From a checkpoint of a small transformer trained on Wikipedia: 13 layers, a variant of Adam for these matrices.
MLP neurons of a small language model. Each row is named by its layer, matrix (gate and up: input weights) and neuron, and shows model dimensions 0-127. Each number is 128 + 32 x the weight over its row's rms, rounded and kept within 0 to 255. Numbers have three digits each. A neuron's up and down rows have the sign that makes its largest values positive.
A block is one neuron, or neurons of one layer that tend to fire together. Before each block is what it responds to, as a language model described it from the Wikipedia text at the highest values.

Mid-word vowel continuation
L4.gate7:105084090150162160118103202122144100172042111135135097128174133092109171129127101119155161155155120110137144141137183207138116083111074134160101137140154133075137138100178124082114058169100119118142182159115112081114123139145116099138123110058110134121084150120168105181118096145111143099142189114171146167129080116085140122111186124127081090106112095157142178164088119122100108118140
L4.up7:088209157158097147128190074107148155092128150115161157048188084164100151134047181067134151127103102177100111148139085166150172190092124103102119113107164146131135126116154126144100111107118068103141139113141162081123134170120139089150111145164175152108122082139171118153135100178140099150144122156153176207078122086113076107114247189163127097116107126156094099135153129117069080142098
L4.gate11:113171116171123089036123134160116059136169114089103095147075154130148125086135093154081132101081161142108086120104155109095106163166126109133099087156163100135118059113170134181123162125137029098145093121098140143062149196182127130123121161126107105149138102151144160106095164124134087093208140084139131114118117119108150154082141105157127121088168084150115113152094159076143101102133
L4.up11:154098106136119123165128092071225129067146162152174138180137107099092163117165182110153048087156153121141150052091083129148139113049177229158132126130129139132184145140154127177098154076165181108079184093097143101093170128122136092144141134141171098067124155170149119089106132123137114141143188147187136147134156129154213171172101102165051133150094118140130126095120118121131113085115
L4.gate66:136089129122102102111183129107180115102157149121156065116117155142096076156097173164149128073168102134149080145148086137158149139141152159151109123175107152141176153108152079076115153136131110112092172170084152114082117074088123095116107065116100151123131127109104080183057123101192118148185146109125153129131145078123094097115122066023116087144130110124068119116105144100133160170138
L4.up66:089116140175111135181169148123171134087161166093137095148088052136143105132106154135175114144149103072175122137118137148156168169225075139146163087130129139115166096148143118099096164112108181112128127051111152105150144092158121153169112059099142153130134128068141109179094127115161036112193152180094100171132114122143112161107112112095123092128116150120080103154105159094119111155113
L4.gate70:114160116129117070139157145104192132125141154160163103136079172148111146145129179161144142104154176137155131114109083060149101150151104095157120119126122147125134154140095172131103077127133132140113186065118174139180133151106102092103116153131107109094182141126151071137113094151112104111125158100099149102199133105117135108072171140073100072174063058138166179154158150080130157155137
L4.up70:135094146127138139140111122125138123095145106130186162166135115126175161170170165085104177159137130135105092177126133140146179115108105135128090150156075162133151132154110060181155101133130154107116126087113108155167164143138147129122072151149089160113101190102092123146136121116109128098121190130168142079115238180149113076118110096095144054193161127137156138133143160095095167102085
L4.gate153:075173202142100185131118089155115114094117124162085078101168149165106089117172124185135119150090105116059130168074122135111132119088105156111115127136133116181160112135164119147118181182179114103109133116139146122156131198086072149178053141145126123135099102127140169090110087195100092093081112126190119143172146106134151156148172126130197100051217125113079081123146127084157164164111
L4.up153:116150118161106156149152144127147137107090183120121164108141144165065138103179073180087137133120093119145155149133206133136153129109128135154083158113119119117150111147116219125174189113083128150112099155164112110078108144089066087126137116142104164179135090121127171169165137145125141098172151172176140178105145118091150125113139051172095147130065150166135152097121173154141138104099
L4.gate157:113178132151109107097166142077187090133121036131166096159137111143127089171150089154078150132094159172165137119092173133097136164104141140163027111121116186103185119099179151164110098139095173096151097093120136115093107163123100086118109101131136068166107152081182143176185027099094111096082100059155098129136125132084160165180112112135171023136103134138112170111151110081131158141159
L4.up157:100161102155122185123174177140187174127154138068087145117188118110150128161159102158147100183130154118154078131157134123136140144165130173117165119135080152085142125131126101151126117082136189086122152125124129159119119143161083077142134110052094100144071091124105155075090125081192163096162102139168116142117134061115139112118162100105037106107102101195099128132137134135103095114100
L4.gate226:145088144089052142130145087167160106082122139099135140113090148127094120132063197100106098093091107157078121120186140103215159180129133150142078132126178159122126141170145104165146070079187151120082140129165042103136157137096153067097128100184128120189146108149104137173130139111214117051126149151121139194073152108141133170142128131081158142109130136117088118097094113144160124098126
L4.up226:157141209141093126120125122108148151146154134119143132133129214127113116151168130112155096062121131124148131160175134163188163150113081153146098108152150148148121135110135103118139110088132137130152117132083162110131231141092149101127177104184101145168131115119099158137137132142115141136100118104165133138051161124117107114108102097121159069149169186163142097093105154085125117101117
L4.gate366:106109153151159059092159157077148093163125100091103118145129139155080157106123112132106183102190166163100119131148156088100114124150101091163123087147103182119132129138146143127159150157120141110131177079181148123143083164123075168128128086118090166109155130131189110105117172140073151129155127127115180139097113089158068143147135172140039063119121106150111135046153165146126115189098
L4.up366:114126133117136136107150161152121191112170108125163157149087167099098152117136126106119116118151102127153183099135113158189111137163119141132160127136146143131146154138151149160142121167058120147128119104190109144122140122096117140126164151122122147144174079099203130144135147139176084149123125133145129118169163133159124132123111110107145149171067135110124156113173134103198114117084
L4.gate417:121130097156167144085134111138195115223086089213131113169149143108090142150133109092092126147086147142142127098140185091125109143172112169190187210181149155157124124117128118095123161070086114170166140094130134152082127076167121083133098118147099120162197157094135156176134119138086072121168126076162119131108072174101108131166078112099129098100119092142118171075073093121151097183125
L4.up417:191075111125144177101154124121152107178135151180104148076093124171146102144119149130102156119135143164138099101119125078103118187208160186112190136166134192150123108166103063128107108137111133107119131101164093123133112148132115131114109140129119195113111118158144145108103123109136117111144149124142142145090156127121128156144085098115156172135097117122109117112075138104136111145147
L4.gate454:106161111144133118092156144145197108124154107105201099152147121116148142161092090118146100061103113200132121161123090066110130145109191110050061064216151170151124109104095147140123154124136181110108140087115104105129129198119059082182104128117117170098122170168179170138157152122163102109160165150131163159159116168080144165070122084057112100143068174144089122117104182033082115156134
L4.up454:214102126159148095072118170118098173086062114104144162076156136087127158163122124120066120119142128079127114162163105164135147140112110128042131101148125142137120109115120092092138105141193113139145117198093104128103139091174139130122129121151095113090119099154088079119106163154074098127114129154122132190108171096094118158144129101164143165168104108152122119167134186092089182115131
L4.gate557:121137177157103152069164162151207175154118123162162162104184101107095128113088112115078129074140192081195077145133149102105097134110150124143101081130085178179116111120148136098145130070106200062102104138110160130149135157045100063128077140061133130182124113135087116109105134140169125083133090118169174133097162132153074139144172134084112104153104074147168127109157135082089136124134
L4.up557:099086095152178159117148125154118122068137120129159168096188119132186144121127163090129126096076139185069118094113169102136170120178161151138092155178131124069135095112121130175105170139117094162114146092211106104124119150140097131121117081136079179093061069160108085140105189153165165093132171123159166113154178045137092102123124116060098140167080054143138129088115149084133154147118
L4.gate574:176133142119071146069169059126119134089096078118124089128097179140113141180173063141103121096136065133132115144097167173123116060103147100159121127133083157115113146134179121154120114069133093163149203111099058086110110107112096106124111152119162105158144075149138167111154113080095119155127139063142150123147169139122165097125092173174107116108133096186137141074142154127158183119116
L4.up574:153092079125131156105163158128118106116109148136097096098032094192093163160133080147105088123116115192146086111092158145098120120103150095091169152079157174120130073109119105155145110072136154142133155053113175127114149156098113049093145188142170099153150131133160170124146132094132105151088127147187176141080162085141117160083168157131133102138117158135156119132132085125075139135090
L4.gate587:163111101121093132108156127115169183159109137145152193167111126126105117097177128113153177073160060082149091122123186094105165157194155194097111164143170131192152134152168112154121152059144177085107118149117150136085058169095156108052126095110148142079120127137131140171121101073116129132076074126160106089128112092037120147100098157111100125124090109136145106082110127177135145090150
L4.up587:160182078136069151129120185131153147140132139117176148090155130188164069114154189108121112100188084112146126168165130161182179147123125075081093153116090082165088115156117110205110142100084104141153118145097132146103134114047100090092097116115108102091175142206135147143142103104119159029157091160129147160155099139127164137091126064086122090166142084139106177124163134134077074130147
L4.gate590:130076135172125122092141088132198135162114134199148174164184077161071081136129115118124142116062162139121077157097126147100142116164155130154067087190165149150121148197153104175064138164126102114102174126146167114112092126134117099088122148125171131124175133117088110148100106129159119154144152177174152133125139088136124145115243178108163164142127132085050119110124125088111144083179
L4.up590:109105057122158069125161122104165066108115185070122173145135131131145150148038142148118117154151122068117125119059128138066122114170070156139119107121141202111157085153143091156112141105106069112141135156105074156159104141169099069126119146166156115108125210097117139179155131099118125155196195155121179110147148156107162218215186138135066151140122088165100166166142137103097145124097
L4.gate650:174108138067170201114116130142194156179140120166107113156112092144144130088162166145123138106091150108126143157145133105157056142106135123131129086180168134091128121147133111138137130157086152143107125049139078124188163182058101064126172131114123144120117111116091110159123088142182144123159093117193117193127147162212118095099115127115108129136121179118157098129090161118094108175161
L4.up650:170162095125140092051124155129078180112106060140173148152120063092185166152113203158126138116120132141136183173128151113064166147161173150110077145125090143087116194151138079141112103159100113123085193065115190150151118170178129160060055124120135176119168187098133142116085105152099119169104125109155086130143105127141093061114135103094080074132139129109146123132141099125130153101074
L4.gate693:172134147123099162105102049172148110119064139162133113101147096192119130120087136112177051176115070123131081151061108120151103100126100119128151122176128158161085144147141081124106149074066138097203095175190136126104132150121137066132115098124145092162158130120107103152106140152154134165183143153129170095091146112062089145180148155152144150152154142197124123136145150113100085119112
L4.up693:170121109088117127132127123165201141126126078124090106154173171177110125114097162132140101128098142145146046097162111160094111127108104095146110139102079121115106119092126140164115194173093186110078161150106145116155184140157099074096102129076130172163113086151111194076119105162120089132138172172125130190151116141075103237165140142108103119079143135161100075177104098106145151163126

Word piece after initial L
L2.gate291:105135140087099082210131110124166110128124153151155149083137186145115140113146134109194104149184138116123183169156189169073055109110084159170173105063117142082082066111145177149145169111108095145108142162183151120122150121113121157160090134155106185163163092144110123076115175196072164120061102118168122140133171061061133133167083107157140106151147128154127086169074149146152125154124
L2.up291:133127190091111079074122134159099142124098094194123147192116148076081078163144045062136154037135075160073175136123130133096102104161092104109206149117107126147131163103119150155192141110122143133145148112115127121135112073147136183100143157116136116127176117145078130132145123136105150117115118076149150147200120116141081074104124103175158146156113075132172099082158114141176135142199
L2.gate418:115097103121094137135144160122106080182159067094107096143132201149124152215140153134114116095083109114183095140112170107166104099106151153152125156090115143163094145085142119134163192117123153139149144159099112145108097099162111192100080140165099037175148129139133150140187111077108106181145197041181121110178159212114107139201109118161141134136104119135141120075098144118144120055157
L2.up418:133175112158087100153155107151156079145074150095130137102142145140151149126137094148123080122131102088196114201093147150089112061119051102215128104121125153072207131181128114158202203083095096072166155151110122093070134114109125102155118121094159127130160194109114128114115175118092170131126181115129062161152141175087165121139098119125117140139212140159123173143139157084173134081161
L2.gate445:073151169117156092095133089114131074127075118141072131153149173109126160176212121152196135075155163146140105189116152146128134094098117131128154193156096118066115104095137090163136131086107079105167112122126136120098127138118061140150169120142134135097145148164072145230127115159124118113137077099168096117111107137113175110172154091190112123077121144113104134132140182131157158124154
L2.up445:106148133154148093150135154105138139154087160119166119104083119128126163102144181140142107107131188165179137181099158153162142085125091123077099158085082093116179116118109155112140096116132144124148132118064116108121110099106187175087122207115107123109204160122149109102128145165144177127075119112173117139089147144170132079164105108173101115201120106118184167080150110079130092122112
L2.gate655:096126134100077153152131068117146143151090107137116150166137122121083141140158127112067110089179129151098111176069150164071103132145167089160150152140145134123142169186150141108158183100029124121145148122156133056124122197148123078173147126135186137122139128144110175122122153118139146180145156117183105086085074130107115106149119142141147144081108127122141152085127114097197148056116
L2.up655:114124170108076137142175103135103128119118096169120173147142130118089137129130105079098106155142179130118078122102126170099163092159135146120119150126129090202112126129121118107150104138136160121121131097106191102118117115136199118168137096127169112076137141041171147057154150140118124170184151101166137089113091207128143175162108138138106090111152078173135154140078115106114098088166

Mid-word piece after l-syllable
L4.gate34:126163108137120185139097100125150078175113098180122167081119187120106154162152170118154126111063126089227127104064073153142139171087158149126169146138110161126126156094125144113092126144046147144176140162087112144127103065141121113124120172132114114101093092126118108190116117159133172137129199050190121134142165088126134082175125165101126049115139117121127139123205156142130101192190
L4.up34:132140134165158098095127134112134146172091136112128107080165118128109150135153139069093077085137140174166127088155160104115137120140126126106161135136067128121175142096129091166140160112110122094166110104070111111090129084099149027146136134111143159090119166175121133107076161178120124170139106145155161138131155141121053127103159134065119105097116110099120088156132106204109165172101
L4.gate88:154130115128096162143179158150142141154128138152091149130164182147088150145169133102118074121119107140138057141092137165112135094125106117126105133171162117157160091090166149128159180180112122132178168190115156095105149155144125156152105063093130191136055145158152138168139185121154118122139116126111153160139167106184160117119177147093142090099169101164072149164122131047135181176140
L4.up88:125082155121128160123192062143228152112093175080211130136133134132148129114142158075161096105089158063157090107142100130136139110082130086182137147165104105131100152111188116116180088119137079141155143161113082070204162142152119078120122116131129127150174105139098151154079069148086135097155130117133134155079198108167136109134113133090214166121130169146143133162104104153163108084160
L4.gate124:131146126171107124174138136095109170091115084125120086142131135119126144104159123108060138123090201081157143142124104142114197117152184076155118171115116162158183130122138191162124138126115142121102115094135109124100142175103135158128145201099128090111116110165197172138114129146229127129128127052158154149122138108149070141163111160116084120132083113126130103123127110080130162115179
L4.up124:109145114235095099141142163167197106124111098135068125116128059103128130155131111117087093132141149158145134155104142160114130155145146095188134156095057165151092060118122151108146101141105072104119135142137136092150086133169108152158141120165159146107167096121146157189139122158096195154089137099133203186152101155092141168152196140141082122132124086135146140069098119122117132194098
L4.gate132:091099097123139149081136090140194078138147108149138124109119119118124122167118104088190087155093143131179118129129150179116116169194134103154164142153112154135165187087129086111126154130111129163161159134111148155153137148145139082120132107125111136130127081179112054118098096119210155137152123145132180129136088108142129168087110143129107129132139152140118184175073213105159087132141
L4.up132:120176088159140139126098151095081104102122133184144153136103126111133134130093120134158139109086122090128095083126154108137134179072120126142156096068122096075107155133096120130093186102163114188104123152101074125122091175142142104110113155147132095118149099151132159125116117101164078143142153145166089146125154169129172165113160057155067180106130158094151174125140136125147113138139
L4.gate163:090125125141202118130136093145156127145086095101154137125130185107155136152207127149133095128120190121100122173121055145136139179162138153153116142138082167096104092068161193134092105029151189149110091157105125149121117173098125130150116162178095133132090102142098128163119150131109168097152089114113120146222109163118125150162101077152081138092130136120134106177082135136138134115145
L4.up163:139124036178104124120076148163158133087126154132156146119092172126142111142115089142108104071049133074138156113121161133136093137113179146167134112116139111129098132125101074114079131111152172124107075165130118154124059156118119039153131141124107112167137115175131126108082145139121164148122099071134107109198144167180102162086175106135092117152075164129141086148065126128144098161136
L4.gate190:123140152062146089113133108099128131122055129219153155134123110124129083084173117152171048067092110061180081110135178133120122102170129059103163200149103087133132089164166193111086160137102141167147110181122109141097111152084118131118173137158132109112163099092167151178073123138098105124130145164146076151162175123106104111124167101129088150082122147150160069155078108131186086125090
L4.up190:123147144124145154134138116038165133110111139163095151134120069100072130042120144183089114089156140122092102146099174136210069125100149133100083116160122133129097078160130139104164132140126053109186151114129075092143060064094112087102125073099103119122099173120152150157105149137123096100133135136153196109123076139182075096076090084120085120160111143181145150123119081148113095104068
L4.gate305:152108108130114165161133119149154147106052069207154122169170137142111100178138118147168150110140133136109159159097106144066173076148131077189171115176141147092099071132144139189123121149093106169135116160084126150154134122117117131165182157131160164127127130162114094107101168149120133081093065113168091166161131148128161073105149124197111113127134115151167118122160109152102109087182
L4.up305:203149077097151083133131081127121096154152153162144080106146120108095120096142132191088123113128111195133185142137124112088070082126059094172060100122104169154155101110170128120111090087079103159107083142071121109094133151091165135092097127074121126147131126179108164085115150123177106084145111111116093156096182167088197132156156140114092157155109126143142163137077068096124114145150
L4.gate312:148136079159119117104130116133100097104093182168068120194125108099137154106198103088136144102066094159148063120137100112129074186121111076127168134126115111058127117137138144126109148120130098131179102100146157123121091132124114032122136096169147088160134178174135159145121080115138099116116158101234143126131124138096101132178162111100102151098105078094147151110174157121103165175110
L4.up312:140113153133113139092136050170179144113111144107133084066150108149078102060079141106135110141137140180080156126132139129129119097078120114147115139077086111122181100096160128133079175126111054126133195097166120159109101121196112148101134207095136122121133124135178091182083135174135084138108132179207179176175133059139143151081131164087143116138114098122080130094094137111103150165147
L4.gate365:099149123069167163160153186068172107141147122209162102083181089100150085097118098112085107148134166068066137075103118147091124105122155173096110104176109127169168089140131092102102115094164122097176118109132067101101127131105165181140130108053113110122114113111227159138155165119163083117120124121146098126157089133135113122157135166164116114154102128138129189205161094141090115163180
L4.up365:179121105150117121138131149160158124135168184098128142110164096111116138182136186155152177131126089119094113087120155131095121125131147157167199105101150111115117138137110103133166076085170120193130164157141128224110139120140070128169201127143107139119153127109093148114129151140163131096159124115120095124107133152117163118077144087121159140103095038180140154152154098150088105107154
L4.gate413:065158132084106145109102123086157086117119137138128101130128130137063123134073103104187051076145129172126149135125122142136136119070135095110130107156077135088122089127135154052113169120087140111120179133055101182145070089107098066123085130133058077159115083158175092103082116132089118112160191066133143173130106178157106109100129138141158100077161149088154133126127103154131122114080
L4.up413:081158130124119116147144144175144110134135130135154144075144097141129132153167168059148118143086107124170094144138134138103106148152138111168119114105163117107130082096139120164068109110175143156114105110132147175152145115152102074131123146137135090201152128151178121177114098170099150043216115086165112107140111144154139132159071109058096115074092111153178130088144056133084144126078
L4.gate432:150128132115113153088116170082129124184111131205073164142118150117118104126114117160186072087094119178138109123114174073090146112134137154110189148144120129113116159126158103099074164128061129075101122188120125148094089118153148139069137118142094190115121162170110069096131140149125156058109144113173162150206132101139104123083140160095117181104160132096152156091197171128083188177122
L4.up432:156139161195153124140063091141170100087104141099131177132192137115143123185163136092147070146146125134183179094138074158126138115171083125159174142100124122083113124160128168141118129140112113131146119139116107125083109142181128133179136153077114104094126082165113140129145106183130139134113200119159054117144128156123200104176097171104138146097072128143121095150212149098184118137134
L4.gate443:130124069124102110090082103129112098202129097183121140156141179095122123175119172059152130136153187162101107165153155180129124100070104103117140105167163184146076111141110126115168133114129087171110131039102073067085089104083108136110105135195113147098122122133153147156153111114138141133179132140140154131117140091133159129090075106099190154128179172149132109151086092113119137141081
L4.up443:168183130147096123156164157114131133149165190093128107110113139180137048088114150112124104148123138104102089075112062091179088159106112120186216132190131182090189147100126120172107112131131123119106105144172100157101166147082045128138094147148148160112134174140165142168133124092133145124121132143142187097136129143182113090107156146056165101134091092092106170128111084108085110106103
L4.gate554:150128108179146055122072130126148112188108072173150192077094156109132144131136135219068103071166114117157148195040151143083144112152127110186089103111123189124147161127174085118101094162087148112152162078131159114156105118133118122104125063093137103103157120162133163127100178074160111157131135107173133146121140159103078118109129142088138129124127097154138143069177085101135140181148
L4.up554:098121105134113194115161126079154119112085124151108137121104082166154082137118079104145169168080181144170158079131125125134137158136063150173141127078193139121176169103146165131096152118072097132145131149091123152100117077132201119122128154139127154108126148156090098137094079118134161109150148145173153121192063062091120131140163133170136151168100125123169089126163117168128146094169
L4.gate624:128100095120118148077090128118138128138081097192105115107180065113125217128069143143130103039145127078152158106122139177072177108106139143160168158109097153097073115148127160106171101101086094069192128087075107091128142170172156139072131127117190128112154104094111063114137142134102163127142167117112105102127109173163172099177084165138150154087144159107202116121112088126129167103121
L4.up624:128099139166145121121127114124146140126102191183168072125118152158191175139139093186146091109156170153117104158097161127077184118158071161116120117112114116123147116085109152129101111171067163185144098146063113121063122135139182124135175070128147140169168146133148109137081094165127102108139076087138121095148165123144153118119141079065118066180130099167134115141085108142111099139160
L4.gate632:148103109208140115090132151104126095207169053125107117074159118151117158149189133153137147087058107155120107112094168118159120153088155112127165096081083155121062094061131162087081115112085118121153144125148164167119089078132160124094171146120108161099108140096104110139157143129138115163183141145142152106122172075103116121140200190186147141049157111162105204135136144143172180143140
L4.up632:196138104136132097157151082151177127148118134142077151140166122143132183134150130103157088145175093062141070125086094111194149150078048117131125149133068132143105051116163161142190134107105133130197119137136123125114122106195082082097102189106103113130115144198067128071156172129103138126100139137190181072148114125095175132112127108120139136129180091184166145114116109111165135101127
L4.gate676:113132149181067091141107058130149106103110137155151133151160114137097124088119181100144180124092179118145128117154141107062164119142123043151160163163092142085142116102157186115108159106082121137123139099142113114138107119149093155200137133149092107133248078193107101152150142134100048130097093184143132137073158080123145113157159159109097145067124107086191172061093120162158113131106
L4.up676:138141128150113143114155125126105117108090113146109118128113148145073080195143108063194094094108153153146139120150149098140092032115127096123152180080194167158134062098124204145137140158197151210136158141084095063077122119135107090197159138143109137069133139112100097125093112179102108138111088075112155199120209143108163097125161082124100094146119146170104125094136143160102144164189

Early subword continuation pieces
L2.gate27:162139175186114134113152166122138146213119152098124115138213137152153195189207147107153150102133158094157139141140115095108116137173145120167113119132138163171063101103136131158159060088095143149130131073110155114128126120129138139141094173089160138172126169152096108109125107130114070121116074131161151062093141123161117143160107115141093071164120098133112152126136154109142112114138
L2.up27:097097156073109132135122133146182160133105061121139158140125167117120099158107176143121096104097116174162148152078121128107126103111167166097182076142066128173113147099136170125127159099096169092232136123181171096075119160192093100183161117147053110111166160137147079119141141114104120193107127102166127150133104082153168176156142105110163107160102152129111129085154116110129075176096
L2.gate108:157142093134106153137105159160156119112126123109120091122133092142085186147108113152113146151156065134122166108111123123124106162101180232163097129157066181140138108072133179129066083127090125074136141101196128154109124146097143084168083109061134148170060086147131146135094131148070118151122149095058123114099106203153087188153067198112145077206125119179067184188095109134141096086138
L2.up108:109097143132163173156105169173105136232147146123135124170148081106121074141124121074174063152133146149120162093160112140116151140129167153161188225125122142113124132084134168160127063134090150153183142109087117136120147170137116118174155127118149106086168107144172113094104134135137181168077102080137127142115121147166166157181161124135132077106148114208136143107117171135141124128115
L2.gate369:145046072113104163089143169125077083141144125115101094219167147116144103158174143093122153121128153089149167107081163109071100133140190164138107157127104170171031165095126176148083114129210156136089070128161169110151095128174084173177154165069129116129121096133128094107127135099141131156107117147174105142131137146110100131175148117086122111162090107145144157133194086143136135092081
L2.up369:107144126093087135093091136107140113130137173130143119172132147115150153135158129064141060134154137107161148107136183161106104127116132158140136147126189141169074165127102131141128146138164144144154099176132134118137112100158074176196165108106126089138199137167085155078142135096095189137125165102142143199098122178099136104170081175172104125093138130170146151127158083140152072132130
L2.gate371:118147139195126094127108146114190083116081101071231093132132065130135109105184105142108139087204105207188143140095071159116151160175105137124191090118109179105106060104112115143129098117115165063127130118155145150140167119144090075148121140124083198162098150191133163155102092124094099087088166117081162142133161128100097194166084105080089104182057075157134138147170101115122125126091
L2.up371:123100062143209183127136146182101157098071113130116138153088138170161144070125136101116134146154085178116180113077133126166077171147149117064114135131117197168108108111111143118106049140093157090110169097118135149116109106144126155118071158072128127144129144164170136167061112160111155110106155138090141086158110157205126132113136141109130096175146133191117106192095118165146164159105